{
  "hidden_size": 576,
  "norm": "rmsnorm",
  "init_std_o": 0.00456,
  "doc_mask": true,
  "train_tokens": 913400000
}
MLP neurons of a small language model. Each row is named by its layer, matrix (gate and up: input weights; down: output weights) and neuron, and shows model dimensions 384-479. Each number is 128 + 24 x the weight over its row's rms, rounded and kept within 0 to 255. A neuron's up and down rows have the sign that makes its largest values positive.
After each neuron's rows, "fires on" lists the tokens most often at its 100 highest values on Wikipedia text that the model never trained on. A number after a token or word is its count.

L2.gate1472 [153 154 118 143 107 111 126  97 130 183 105 132 121 128 165 125 123 127 120  90 125 137 170 122  92 117 129 104 107 164 104 107  76 140 109 117 120 125  98 127 152 144 145  95 184 130 173 127 139 143 133 132 102 165 149 149 121 129 113 166 117 138 144 142 141 112 148 128 138 104 109 109  87 164 128 115 143 129  70 108 120 129 124 126 153 131 154 160  95 114 147 173 139 128 121 116]
L2.up1472 [142 112 161 105 117  74 132  87 119 103 109 135 120 107 129 100 126 133  89 111 122  99 124 112 146 127 122 136  67 124 129 183 108 126 132 121 176 139  72 124  80 172 125 113 135 154 156 131 145 131 109  74 130 110  74 140 137 130 144 158 137 137 139 124 124 140 126 143 122 151 132 139  69 128 152 148 166 160 133 127 138 152 105 124 143 145  74 135 105 122 102 147 163 133 126 156]
L2.down1472 [163 162 132 127 119 152 130 114 153 115 121 101 110 161 139 131  85 150 122 159 154  99 129 118 135 154 131 131  92 109 157 164 141 129 120 146 154 154  81 133 134 132 138 122 108 125 168 154 107 106  73 141 159 170  76 141 139 117  96 112 138 105 155 115 110 136 121 121 145  93 141 140  87  94 136  50 113 104 112 119 104 148 121 130 135 167 143 101 120 160 152 131 165 138 164 128]
fires on: " of" 32, " time" 27, " in" 6, "ad" 5, " spent" 4, " were" 4

L8.gate706 [103  86 106 112 118 114 115 125 150 118 110 140 111 158 157 142  88 164 163 137 143  72  77 173  85 121 134 181 100 152  91 133 135 156 115 125  95 133 121 132 134 104 162 106 136 110 149 142 122 114 129 142 126 129 143 102 102 133 130 138 111 152 121 116 128 131 126 147 104 156 110 141 116 120  67 128 123 100 137 109 138 106 145  94 116 134 158 146 118 153 140  99 123  96 133 104]
L8.up706 [118 176 132 135 147 134 114 136 134 142 128 110  90 121 132  88 119 142 127 113 138 120 149 123 135 115 143 145 105 124 141 103 115 138  89 190 183 118 139  90 141 169 128 127 105 140 127 129 157 171 152 134 101 129 100  93 191 105 115 114  86 132 129 110 100  94 132 114 161 165 105 138 124 157 141  86 145 127 138 137 132  90 130 106 104  81 145 140 110 146 116  89 101 172 133 137]
L8.down706 [137 137 144 126 113 130 109  85 162 141 128  94  82 135 153  93 109 107 123 135 129  94 132 130 100 136 115  33 136 121 128 129  87 169 145 137  88  88 146 151 166 169 117 141 126 131 106 141 160  81 131  79 123 115 138 130 140 143 125 125 132 123 134  96 113 166 133 144 143 128 112 175 158 133 170 100 149 120 168 113 150 132 161  99 137 110 150 157 103 133 161 101  94 146 152 116]
fires on: " and" 32, " most" 16, "," 7, "ically" 4

L8.gate434 [ 98  96 132  89  91 125 130 130 165  80  97 162  95 142 145 157 164 165 166 102 137 102  83 115 119 124 122  81 123 121 105 145 123 150 152 121 120 161 131 114 121 141 110 123  84 158  90 137 101 101 149 140 118 139 115 129 175 116 128 145 179  83  99 122 144 126  99 145 114 122  91 144 163 111 156 155 126 109 137 131 151 138 134 119 148 121 152  96 119  96 106 127 152 119 123 124]
L8.up434 [138  89 113 143 121 160  80 155 133 114 123 109 120 132 130 122 100 158 115 115  79 164  91 166 126 112 144 124 151 107  86 143 133 124  85 115 122 118 141  98 113 135  95 136 127 162 124 130 158 118 100 100 115 138 134 112 166 166 141 146 144 111 127 147 142 143  89 128 115 119 124 121 143 162 133 126 135  84 139 105 151 114 107 134 173  87 111 154 125 139  77 180 176 189 145 103]
L8.down434 [161 103 120 130 132 143 166 163 118 148 110 115 155 174 113 129 121 116 118 130 131 126 133 148 119 110 125 117 181 154 126 111 101 111 113 123 127  94 104 146  97 127  89 151 109  56 115 117 148 106 112 147 123 129 145 110 133 129 124 119 110 115 109 142 139 141 109 130 120 141 116 136  76 148 148 114  74  81 179 154 138 124 158 100 141 128 129 133 143 135 134 141 115  81 133 139]
fires on: " of" 33, " to" 9, " |" 9, "|" 6, " with" 5

L8.gate519 [104 148 137 165  95 136 143 122 158 133 143 147 122 193 183 133 153 203 138 102 136 111  68 119 136 133 173 137 186 120  74 160 167 104 121 150 193 125 141 192 152  82 102 130 143 152 139 128 131 127 152 169 142 144 131 107 149 123 152 113 121 178 102 100 117 144 140 137  97 120 119 148 129 118  59 121 126 111 140 134 106 158 145 132 128 105 119 119 100 150 116  63 127 151  80 127]
L8.up519 [137  98 144 149 109 126 156 105 111 118  96 186 138 127 159 129 190 128 133  70 141 108 150 118 126 119 155 131 159 150 106 179 131 136 140 141 124  85 103 133 163  92 129 124 135  92 112 147 140 146 141  99 126 104 161  97 141  84 117 105 143 171 128 129 121 113 155 109  71 151 122 124 137 111  95 132 157 103 142 153 149 141 133 114  95 119 124 128 130 146 141 125 136 100 133 130]
L8.down519 [154 135 126  97 165 124 126 155  75 119  94 169 109 105 165 167 147 119 111 121 142 123 109  83 163 142 143 162 154 170  92  94 125 124 130 117 161 167 132 148 166 103 127 134 154  93 152  73 164 117 155 110 119 106 109 104 137  98 151 128 159 107 119 117 129 140 128 139  55 136 157 149 114 120 127  98 164 107 129 137 100 118 182 113 153 154 129  82 134 116  93  73  84 160 170 166]
fires on: " |" 35, "–" 10, " (" 9, " to" 5, " " 5

L2.gate72 [141 141 117 153 139  92 118 126  85 183  57  82 125 128 141 127 132 184 133 148 124 139 125 129 159 102 118  99  77 153 112 150  90 169  91 130 164 137 104 188 132 142 140 128 129 135 167  27 167 129 169 163 151 161 114 150 148 102 148 126 157 108 133 153 116 143 135 166 130 127 118 144 125 156 133 137 107 129 131 116 145 132 117 102 148 134 136 154 157 115 112 137 120 124  83 110]
L2.up72 [152 166 133 133 109  91 136 117 143  95 150 128 110 113 110 117 131 139 130 149 150 150 149 120 151 124  78 115 120 140 100 145 141 123 118 156 150 183 103 121 128 138 135 125 102 122  95 100 107 143 117 155 128  97  97 119 147 130 125 107 112 112 119 115 149 142 133 104  94 149 104 122  84 112  95 124 147  89 115 118 129  90 125 110 129 155 158 145 126 117 110 147 122 149 130 121]
L2.down72 [167 123 124 168 141 137 106 107 162 121 141 160 143 151 103 129 170 138  95 102 113 152 138 157 152 144 101 116 126  86 137 111 151 105 136 115 113 138 152 111 116 135 136 167 121 159 161 131 102 143 153 144 112 105 138 143 142 142  87 134 161 156 130  89 154  61 145 148 135 112 103  80  82 110 148 107 141 137 183 121 125 113 130 173  76 125 123 147  96 131 133 145 123  89 102 123]
fires on: " of" 73, " into" 7, " to" 6, " in" 4

L8.gate1866 [102 133 129 125 164 102 144 123  98 105 143 129 146 153  96  97 124 122  80 140  82 114 151 104 118  97 101  83 189 116 117 117 146  86 106  79 172 135 142 116 151 153 113 119 132  94 124 157 105 133 129 112 128 101 129  86  67 169 164 133  98 149 152 133 128 158 135 141 146 122 168 122 135 154 112 167 124 105 139 110  97 116 115 151 112 130 150 103 112 121 134 171 107  77 124 143]
L8.up1866 [165 146 115 142 124 192 111 131 139 140  87 100 121 158 104 158 160  98 137 153 141 150 143  95 137 158 120  67  94 127 125 128 114 110 119 150 129 100 112 102  85 127 164 111 122 117 153 117 154 148 115 140 156 142  92 117 113 167 136 121 151 113 125 165  90 111  90  99 154 123  94 135 155 173  91 114 155 108 137 133 155 174  96 117  84 158 120 138 116  89  94 119 108 108 139 143]
L8.down1866 [109  92  88 140 109 110 117 140  90 140 143 179 154 119 113 128 126 143 153 163 141  91 136  42 137 177 164 120 107  87 114 143 160 107 166 124 141 113 133 111 120 115 134 141 105 174 110 141 132 106 168 144 109  77 134 128 173 116 151 117 136 101 150 137  91 106  87 123 104 142 144 130 130 163  80 120 138 140 144 129 131 151 111 105 143 119  64 124 122  96 108 140 145 167 171 149]
fires on: " " 47, "\n\n" 12, ":" 5, " at" 5, " of" 4, "-" 4

L2.gate291 [ 82 134 136 102 126  87 100 155 129 117 111 138 104 117 151 153 111 134 126 140  76 151 133 123  95 173 156 117 152 121 144 142 122 192 124 148 148  88 126 118  91 149  85 176  96 147 133 128 101 117 142 140 143 114 153 149 149 142 113 160 110 150 154 138 138 166 116 101 107 150 132  90 144 148 136 135 155 119 156  83 115 101 165 106 151 159 126 116 128 122 136 132 141  95 103 108]
L2.up291 [116 170 123 144 146 157  80 151  70 110 104 112 109 127 125  99 140 126 127 120 113 102  91 127  93 152 115 168 178 182 116 121 134 231 157 143 207 110  90 124 134 133 122 120 150 118 172 107 141 183 139 101 140 154 120 106 130 125 108 138  89 182 105 156 137 104 125 118 129 150 115 121 169 134 165  77  99 124  89 121 108  94 110 100 103 151 136 145 123 138 119 127 110 153 108 117]
L2.down291 [ 85 182 131 115 137 150  82  67  92 138 150 124 124  89 182 134 113 167  92 174 120 120 131 144 155 128 109 119  88 147 122 112 108  30 131 123 101 161 126 147 138 110 121 126  79 139 157 147 116 130 155 118 144 130 164 135 140 151 124 125 146 118 173 143  90 143 144 168 143 119 134 130 153 162  96 139 108  89  94 110 142 102 146 148 111 127  95 142 152  86 137 144 115 107 129 107]
fires on: " and" 94

L2.gate219 [131 145  78 170 149 149  95 158 115 143 167 135 141 129 124  92 135 138 111 154 111 107 144  81 109 151 115  96 141 157  95 140 149 147  99  85 118  94 119 118 170 123  93 104 130 161  90 142 157 145 120 141 142 110  96 122  95 111 142  94 107 114 170 122 115 148 136 180 120 142 171 132 131 103 137 158 103 106 110 153 122 139  96 134 120 118 150 105 121  88 103 140 114 126 104 124]
L2.up219 [ 86  84 105 144 118 143 139 130 143 108 112 108 129  98 109 162 152 174  73 135 133 146 107 127 105 138  98 136 178 157 103 153 131 113 137 167 154  91 120 157 140 116 140 108 114 137 135 136 137 110  88 157 132 140 129 110 125 122 102 159 129 128 117 170 133  91 155 116 103 108  95 144 150 156 120 138 130 137  95 110 145 108 122 129  76 161 153 101 133 108 147 115  96 138  83  96]
L2.down219 [155  84 100 168 125 132 164 114 151 146 135 141 157 117 134 138 109 143 110 115 133 127 138 205 150 135 149 119 122 102 146 148 111  98 176 129 133 132 144 134 105 107 114 144 119 118 151 150 126 173 116 143 110 129 143 118 147 103 174 150 114 151  62 174  94 114 133 147 108 141 121 121 118 168 133 107 114 166 121 106 143 141 177 153 126 109 117 151  95 114 141 109 142 129 116  85]
fires on: " " 48, "," 14, ":" 9, "|" 6

L8.gate60 [144 115 129 117 125 128 112 141 116 136 120 146 106  86 168 151 135 144 149 121 157 148 160 146 136 130 152 124 133  97 106 146 118 197 151 129 153 105 121 102  93 133  51 136 149 117 124  99  80 108  88 148 130 173 121 116 110 129 117 113 106 114 138 135 120 106 183 141 170 161 123 129 171 128  72 152  65 117  98 140 116 135 138 139 149 181 103 106 167 152 180 155 118 171 153 107]
L8.up60 [108 110 143 142 126 140 132 103  76 102 146 132 106 162 145 149 132 121 159 126 160 104 123 161 144 118 162 132 111 125 102 138 124 146 150 127 161 107 115 105 110 105  88 125 150  90 140  78  74 136 108 115 172 120 132 125 168  95  73 130 104 119 151 107 128  79 140 146 158 154 107 151 178 131  90 148  85  96 135  80 125 105 125 131 116 116 133 133 133 133 133 128 120 143  83  87]
L8.down60 [142  89  94 130 128 155  89  99 103 111  79 161 134 139 152 137 129 148 130  95 158 138 109 160 123 117 148 151 165 119  81 118 103 167 139 155 106 127 157 122 111 139 139 136 143 122 127 113 147 115 122 117 104 155 117 141 141 106 130 163 109 157 119 123 105 147 168 139 148 172 120 127 149 136 139 142 143 105 113 136 108 140  93  73 169 142 108 135  95 117 128 131 158 132 137 127]
fires on: "," 36, ".," 20, " &" 7, ":" 6, " and" 5

L8.gate750 [ 96 108 128 102 122 135 116 145 118 122  94 122 169 113 108 125 143 161 169 142 114 160 132 115 175 131 166 122 116 114 146 108 143 139  93 140 126 129 102 130 137  96 122  86 140 164  94 142 106 129 127 142 129 123 199 129 107 122 143 175  53 146 125 156 132 105 123 128 151 107 133 150 154 129 166 198  89 156  80  99 125 108 119 170 112 127 164 119 137 148 151 158 150 149 135 156]
L8.up750 [143 135 107 119 137 112  96 147 129 110  97 137 158 108 139 139 116 155 130 174 124 113 121 174 176 151  89 133 128  82 105 143  83 142  93 125 121 135 155 132 145  91 143 108 110 154 128 144 155 149 162 133 120 152 152 179 135 142 150 150 116 139 130 129 183 153 157 110 119 154 133 158 114 154 155 151 135 108  48 124 140 102 135 101 139 136 177 152 126 118 153 168 128 131 142 101]
L8.down750 [135  92 131 163 145 110 109 123  85 107 122 106 125 132 120 132 146 159 149 104 134  90 122 160 166 129 151 109 129 169 128 168 184 118 115 151 127 175 164  96 158 115 162 143 114 160 133 110 126  86 126 131 135 153 171 162 108 127 174 142  92 160 157  92 132 158 151 123 109 104 139 127 144 140 144  94 134 134 133 115 127 125 114 151  97 115 124 127 127 130 131 142 110 152 143 136]
fires on: " P" 63, " p" 10, "il" 4

L8.gate727 [103 126  75  93 145 172 112 111 125 141 102 129 160 123 145 128 141 148 132 103 141 148 134 178 143  97  94 108 137 133 143 142 151 139 105 151 140 148 152 130  82 127  91 101 140 152 112 152 139  69 145  90 116 143 129  93 111 131 159 117 150 102 146 145 131 102  98 190 106 112 174 125 155 102 136 126 121 122 164 104 137 122 146 183 152 149 100 148  87 159  92 116 111 133 148 111]
L8.up727 [125 128  95 116  87 142 106 104 134 113 124 171 110 122  74 125 127 114 121 153 120 171 130 117 142  97 136 112 131 122 132 168 142 120 134 127 118 153 156 133  88 134 122 114 105 178 100 111 128 129 159 130 144 136 114 140 122 131 153  95 103 118 122 146 166  68 104 141 109  88 145 120 111  84 180 136 166 171 130 107 126 106  91 150 133 169  98 117 104 128 106 136 196 132 151 160]
L8.down727 [121 136  89 158 170 138 109 112  86 172 122 123 104 138 120 150 135 100 120 149  99 126 118  90 118 127 149 130 134  90 116 160 141 141 146 156 126 138 110 127 110 128 109 117 144 114 144 150 128 116 155 129  68 154 110 155 131 137 104 120 139 152 147 111 126 175 111  89 143  81 164 119 136  98  90 104  88 122 111 155 135 161 128 144 121 120 168 129 170 122 107 161 125 128 103  90]
fires on: " " 56, "–" 34, "-" 10

L2.gate1412 [146 131 123  73 167 109 152  60  82 127 168  99 148 144 129 144 122 104 114 100 113 187 176  98 130  99  97 105 141 131 147 107 125 153 106 132 116 114 138 158 114  98 141  48  95  74 145 127 141 137  94 103 188  82 141 148 123 136 163 133 132 182  99 136  85 145 186 182  93 125 154 125 139 146 134  96 151 113 114 108 162 126 135 146 148  82 139  92  97 123 193 124  99 115 145  85]
L2.up1412 [136 150 127 149 113 150 133 153 137 127 113 140 145 135 116 160 151 171 144 148 119 119 162 156 117 102 133 134 108 121 146 136 155 124 130 123 129 117 126 135 157 145 133 109 155 105 144 136 130 149 105 121 135 173 134 107 125 135 139 111 126  60 127 164 109 135 135 140 115 118 127 167 140 136  93  61 150 113 161 167 176 137  76 126 110 103 129 162 116 115 123  95 120 137 135 141]
L2.down1412 [115 157 101  99 155 183 160  97  95 163 157 124 151 148 108  94 105 107 139 126 137 138 156  94 130 140  76 137 131 101  88  87 140 120 133 175 160  81 106  91 128 132 117 138 145 138 149 126 142 134 124 111 144 131 127 118 144  88 107  73 147 156  99  96  87 148 137 118 152 139 132 110  91  95 116 122 126 131 162 108 129 120 160 124 109 106 154 182 143 115  90 145 137 121 136 116]
fires on: " " 49, " of" 28, " into" 5, " from" 4

L2.gate444 [124  88 140 137 111 168 134 134 104 126 106 163 109 143 165 159 125 120 124 129 105 156 115 119 160  88 137 140  98 179 123 116 165 113 130 125  89 123 134 105 143 104 154 112 111 128  98 129  91 130 126 160 115 129 133 116 129 134 119 117 171 129 132 161 154 172  95 183 121 142 126 118 106 118 192 131 158 112  91  75 157 155 127  82 132 130 148 135 131 130 124 130 132 132  96 119]
L2.up444 [103 114 122 118 159 146 141 144 117 104 165 145 121  61 149 111 131 133 122 144 138 142 119 191 137 138 138  78  86 105 189 116 132 122 126 139 166 113 109 136 141 145 105 185 111  99 139 143 100 167 129 158  83 111 125 129 120 121 108 131 115 138 127 105  99 115 145 114 107  87  84  87 143 104 107 142 104 129 122 123 146 122  98  92 121 159 128 119 143 115 197 134 128 125 112 141]
L2.down444 [124 106 100 109 114 151 140 141 174 132  90 106 128 144 139 117 102 151 147 167 137 127 123 108 106  99 121 124 115  97 117 164 138 160  95 156 139 107 139 103 119 173  90 165 117 126 117 116 137 130 146 129 117 160 153  83 116 147 159 133  59 117 121  87  88 109 151 103 127 108 106 131 157 110 127 102 103 127 145 119 149 142 120 124 112 158 130 134 117 131 126 113 161 126 126 123]
fires on: "'s" 43, " |" 29, "'" 10, "’s" 9

L8.gate2258 [150 104 130  95 136 121 138 124 153 120 151 127 124 150 126 138 150 124 121 124 112 114 142 139 152  92 162 164 150  95 127 144 117 120 126 105 151 136 178  95 112  82 124 136 139 123 126 162 154 137 148 134 136 125 189 138 156 126 128 190 117 171  98 119 110 116 133 130 111  85 135 134  95 159 145 180 110 159 104 151 102  98 125 117 177  95 126 116 123 130  88 141 127 139 123 134]
L8.up2258 [148  77 142 108 107 134 137 118 123 109 100 121 154 159 123 134 177  79 112 135 107 116 138 105 133 150 135 161 140  85 122 172 132 104 147 161 126 128 138 129 143 144 124  86 115 142 122 173 151 169 118 116 102 128 188  99 148 103 160 166 125 179 136  55 112 137 151 110 169 150 112 149 124 137 135 105 132  83 128 126 106 157  71 131 125 124 131 133 109 150 134 156 114 142  91 114]
L8.down2258 [148  97 131 133 107 150 112 136 156 101 149 154 133  62 138  89 129 122 162  89 134 147 151 120 159 127 123 149 100 143 122 136 141 112 157 112 119 153 122  98 131  78 105 138 114 146 131 109 117 143 137  93 106 105 169 182  92 112 139 136  34  90 137 130 104 136 141 125 147 132 143 138 121 124 166  99 166 145 117 162 136 131 122 101 113 158 131 120 125  73 169 135 140 177 160 134]
fires on: " P" 41, " B" 19, " " 7

L2.gate905 [159 126 165 133 163 150 148 145 138 115  86 139 130 123 133 134 177 144 147 162  76 148 160 144 130 161 125 135 103 138 133 160 109 153  74 134 121  67 123 109 135 122 128 122 167 117 129 138 147 177 115 145 125 148 114 158 106 129 148 142  98 121 168 165 162 174 156 100 126 116 109 117 132  95 125 130 129 110 117 141 126 129 137 137 107 121 156 123 118 119 110 154 124  94 135 138]
L2.up905 [161 117 108 140 142 110 124 116 207 110 143 121 132 143 149 146  83 116 146 108 149 152 147  70 111 110 135 132  89 111 153 148 119 135 140 113 125 136 148  71 122 147 123 145 138 135 128 120 101  73 119  77 135  88 167 148  66 144 121 105 147 126 133 127  96 104 141 102 107 135 119 140  87 108 114 113 134 193 124 137 121 122 160 145 143 129 108 129  93 116  98 131 160 141  80 117]
L2.down905 [176 109 162 106 126 141 144 131 166 127 128 121  87 163 131 165 146 127 120 108 146  91 114 141 123 103 146 118 140 183 143 168 107 126 141 144 122 143 162 144 115 137 121 151 130 136  92 108 180 126 104  67 100 144 121 143 138 144 121 133 104  97 141 160 131 123 174 141 118  95 123 148 136 143 120 142  84 122 166 125 127 181 141 112 152 110 141 191 100 175  95 101 103 100 116 147]
fires on: " of" 37, " for" 9, " in" 6, ")" 5, " from" 4

L8.gate1873 [113 130 138  66 124 134 113  95 138 121 112 167 105 129 135 126 126 142 100 147 136 104 118 161 123  71 152 109 132 128 121 151 142 144 112 147 104 122 147 128  99 158 131 121 139 147 136 148 120 114 150 122 136 121 141 119 176 141 136 128  86  89 120 150 168  96 132 154  99 169 120 127 155  64 144 129 148  82 146 181 117  81 103 127 136 180 143 131  98 140  85 158 157 142 130 148]
L8.up1873 [128 118 110 157 121 145 114 136 140 118 136 120 142 134 134 148 117 140  95 123 122  96 189 102  87  93 118 110 123 100 198  83 120 115 116 142 133 133 151 139 125 127 152  91 155 123 108  82 153 131 130  80 157 131 136  92  86 111 156 126 152 119 145 116 134  89 158 122  99 112 167 129 144 101  85 111 118 137 155 102 155 103 120 187 125 138  94 104 132 134 119 135 143 122 185 132]
L8.down1873 [100 140 146 103 130 121 116 147 127 130  74 113 129 169 109 138 153 112 125 109 127 120 157 110 120 125 125 138 100 124 114 142 149 109 158 148  94 138 112 129 127 109 142 113 122 137 102 147 121 163 135 139 152 112 126 159 103 117 120 141 147 108 164 132 169 110 125  98 105  78 158 125 144 162 147 107 106  75 128 102  97 125 117 126  87 135 132 120 157 131 110 114 131 102 115 128]
fires on: " " 100

L2.gate511 [117 134  84 148 139  96 123 119 155 122 130 106 191 107 128 124 112 118  98 153 139 102 122 134 160 134 178  96 119 128 134 132 143 151 132 125  94 128 136 129 137 125 141 131 152 112 168 121 137 127 134 146 100 137  76 175 171 120 133 112 112  86 112 165 134 150 152 165 173 141 145 141 107  84 149 156 132 152 143 145 119  75 113 129 160 139  67 131 124 144 153 123 146 130  92 143]
L2.up511 [122  88 132 164 136  98 160 151 132 144 133 116 149 114 135 115  94 107 143 120 154  98 136 142 164 121 149 126 117 122 131 117 140 140 114 123  80  93 163 122 116 136 137 107 153 131 174 121 121 128 103 166 119 155  91 173 166 124 109 125 105 111  87 154  98 144 115 146 113  85  89 156 148 154 146 141 143 161 171 101 126 130 117 130 102 176 134 134 143 108 124 154 146 161 104 135]
L2.down511 [135 120 139 129  99 131 220 109 135 104  82 115  88 147 143 122 152 130 103 121 144 130 151  57 166 125 172 103 106 139 158 123 120 111 152 130  57 150 137 137 120 138  94 120 102 106  98 149 123 109 166 124 117  99 105 113 154 118  90 146 135 144 124  80  93 162 125 125 122 120 124 106 121 147 107 126 132 168 145  65 149 138 155 137 113 127 154 129 151 120 113 163 129 133 115  96]
fires on: " it" 19, " none" 16, " one" 10, " them" 8, " do" 4

L2.gate18 [131 165 133 101  99 118 136 122 118 105 108 132 101 143 155 139  90 162 122 133 136 105 140 132 151 136 195  88 115 145 106 101 107 145 144 132 143 118  97 133  94 107 125  93 121 144 131 135 128 125 121 164 140 150 116 125 145 172  76 123 144  90 104 103 114 127 135 155 156 137 112 159 177 191 163 148 134 152 172  98 108 139 109 156 116 118 154 150 144 113  87 123  93  74 115 129]
L2.up18 [147  89 116 142 156  98 102 108 109 162  97 123 155 131 155 168  82 138 130 129 122 160  84 121 161 149 142 109 143 156  78 130 125 121 149 135  99 117  94 130 131 139  78  82 118 165  97 121 116  75 113 148 146 138 104 132 107 177  85 129 142 147 159 139 109 167 157 102 130 149 111 154  94 178  84 156 133 148 136 147 146  91 120 121 114 136 120 141 131 142 115 104 107 124 140  95]
L2.down18 [122 171 123 135 108  84  86  88  90 143 116 124 111 150 110  88 102 117 142  68 138 112 104 162  73 134 145 137 138 101 145 102 125 128 138 124 150 137  74 124 133 141 105 135 115  95 108 143 152 137 122 126 160 105 127 101 116 155  89 156  94 145 122 124 143 137  97 132 127 127  98 118 104 173  86 131 127 144 148 127 126 128 118  86  95 125 189  96 139 136  84 128 124 136 143  83]
fires on: " from" 40, " to" 19, " in" 6, "." 6, " of" 6, " into" 4

L2.gate1933 [125 113  87 161 163 124 111  97 144  81 183 107 123 130 101 161 116 129 114 144 131 152 138 125 106 153 162 154  91 141 113  97 128 131 142  73  94  99  85 119 104 114 139 127 131 144 135  99 112 170 111 160 124 122 140 154 119 149 178  89 146 151 155 168 179 141  90 134 120  94  97 112 122  71 158 130  97 132 115  90  63  78 106 110  99 129 114 165 104 115 127 127 119  90 150  97]
L2.up1933 [154 102 167 154 145 148 149 147 156 131 148 123  83  93 149 106 141 115 109 121 126 116 145 166 128 114 114  84 141  92 127 114 149 112 124 142 134 148 149 104  98 139  89 191 129 148 111 109 130 141  88 115 124 122 124 114 117 134  93 133 123 117 110 146 114 114 170 124 125 125 101 145  96 156 128 138 168 130 150 143 100 154 133 116 147 110 116 109 145 112 130 182 142  98 127 127]
L2.down1933 [148 137 158 146 122 151 138 169  74  93 107 133  61 178 177  84 163 143 129 123 115 129 155 168 158 107 125 117 151  99 145 142 114 125 170 132 132 151 167 111 143  95 119 150 109 106 110 127 128 141 159 127 129 111 133 115 163  88 116 137 126 103 114 127 117  91 151 129 152 128 145 117 119 126 122 111 137 131 155 126 152 116 125  84 145  93 141 130 127 148 112  88 138 139  88  76]
fires on: " |" 38, "ped" 8, "-" 8, "'" 8, ":" 4, " /" 4

L2.gate126 [115  94 132 116 142 138 117 171 126 118 143 119 174 105 113 106 147 163 133 140 113 111 106 109 112 119 120 159 159 181 123 103 118 138 119 124 130  72 154 167 161 118 103 165 120 157 124 129 104 135 106 159 131 158 145 147 139 123  96 141 161 123  58 146 129 103 136 122 130 173  91 152  97  61 127 149 117 106 184 124 147 117 123 142 123 124 130 123 110 123 137 127 148 126 161 141]
L2.up126 [110 119 107 169 130 112 150 176 184 109 127 115 167 118 135 124 128 121 106 146 115 112 113 105 138 120 135 150 159 159 111 121 145 104 122 130 110  82 116 160 145 116 105 155 122 131 118 106 144 149 124 160 105 133 152 158 142 118  50 170 160 111  86 159 119  91 137 113 153 127 119 149  97  80 118 174 109 121 165 129 112 102 146 148 106  92 132 135 120 153 138 111 133 169 172 154]
L2.down126 [128 114  76 145 124 146 108 126 159  86 125  95 131  99 144 135 107 149 138  94 108  97  87 136  97  93  99 143 151 144 148  96 148 138 112  82 119  97 123 105 128 116 129 109 119 173 155 153 143 157  91 143 114 129 146 140 117 152 131 100  81 157 155 154 132  92 133 111 177 117 106 153 164  94  96 155 120 106 102 108 133 108 159 127 112 161 123 112  95 138 150 113 108 119 168 103]
fires on: ":" 86

L2.gate322 [132 123  98 117  99 104 109 107 115 154 173 169 127 126 158 119 151 117 133 156 158  80 122 100 137 131 123 149 135 123 150 150 127 151 175 131 129 131 170 144 150 164 153 114 142 128 135 126 105 132 134 140 143 134 167 101 113 144 151 148 152 184 116 106 157 169 140 125 134 145 130 129 121 118 121 181 131  76 107 122 139 111  82 140  81 114 143 130 142 108 121 119 108 121 136 149]
L2.up322 [125 138 163 104 129 121 148 134 117  87 169 113 164 147 118 149 165 132 107 129 108  99  93 120 122 127 115 172 147 124 111 155 135  85  98  85 103 107 107 153 136 100 108  97 122 148 135 127 154 142 100  85 128 127 151 103 126 131 128 187 156 147 110 152 146 118 144 122 190 166 112 119 126 130 127 152 139 114 133  89 114 133 151 133 141 154 117 113 130 142 150 126 130 135  90 103]
L2.down322 [109 111 108 104 100 159 118 113 115 139 116 153 124 158 126 115 111 153 136 154  80  77 149  90 145 110 139 174 125 144  93  92  97 159 118 123 130 112 135 110 136 157 113 183 133 146 124 107 147 156 162 117 174 139 143 165 155  92 138 148 130 152 142 112 102 107 104 109 156 116 172  97 115 121 152 132 145 146 109 114  89 123 116 146 126 111 144 134 149 137 167 159 150 173 145 129]
fires on: " |" 40, " " 19, "-" 11, "s" 9, "–" 5

L2.gate2013 [147  92 144 121 147 116 109 119 145 110 136 136 171 127 167 121 135 133 152  85 107 123 121 164 105 126 120 142 166 177  85 160 123 134 103 119 116 106 120 208 127 114 138 109 143 128 114 121 113  92  95 158 161 135 141 154 125 135 111 111 117 129 132 102 127 104 106 116 147 152 121 109 118 131  80 118 123 121 119 134 107 126 158 123 143 142 133 103 135 139 135 121 164 147 164 139]
L2.up2013 [145 136 103 121 110 137 134 142 133  95 103 165 144 103 133 156 145  79 117 123 118  94 124 112 106 161 118 147 119 136 132 168 135 156 100 146 156 135 129 170 170 111 142  96 113 123 112 118 152 149 170 129 101 121 154 128 109 167 104 130 155  99  81 122 170 138 135 116 154 114 106 129 113 135 130 153 140 117 128 164 129 113 135 192 131 109 111 124 140 158 100  90 140 127 127  98]
L2.down2013 [109 128 131 104 111 122  68 127 122 125 126  99 150 153  83 115 111 148 115 125 116  89 108 127  98 153 146 133 108  99 162 108 130  86 104 106 127 106 156 113 152 105 127 160 121 160 118 152 125 141 111 117 122  93 132 159 133 113 143 117  80 108 110  99 120 131 162 191 140 135 149 133 166 115  97 193 114 123  87 145 123 109 115 120 125 167 122 154 137 143  53 123 150 145 147  94]
fires on: ":" 27, " –" 14, " -" 12, "76" 9, "5" 4, "4" 4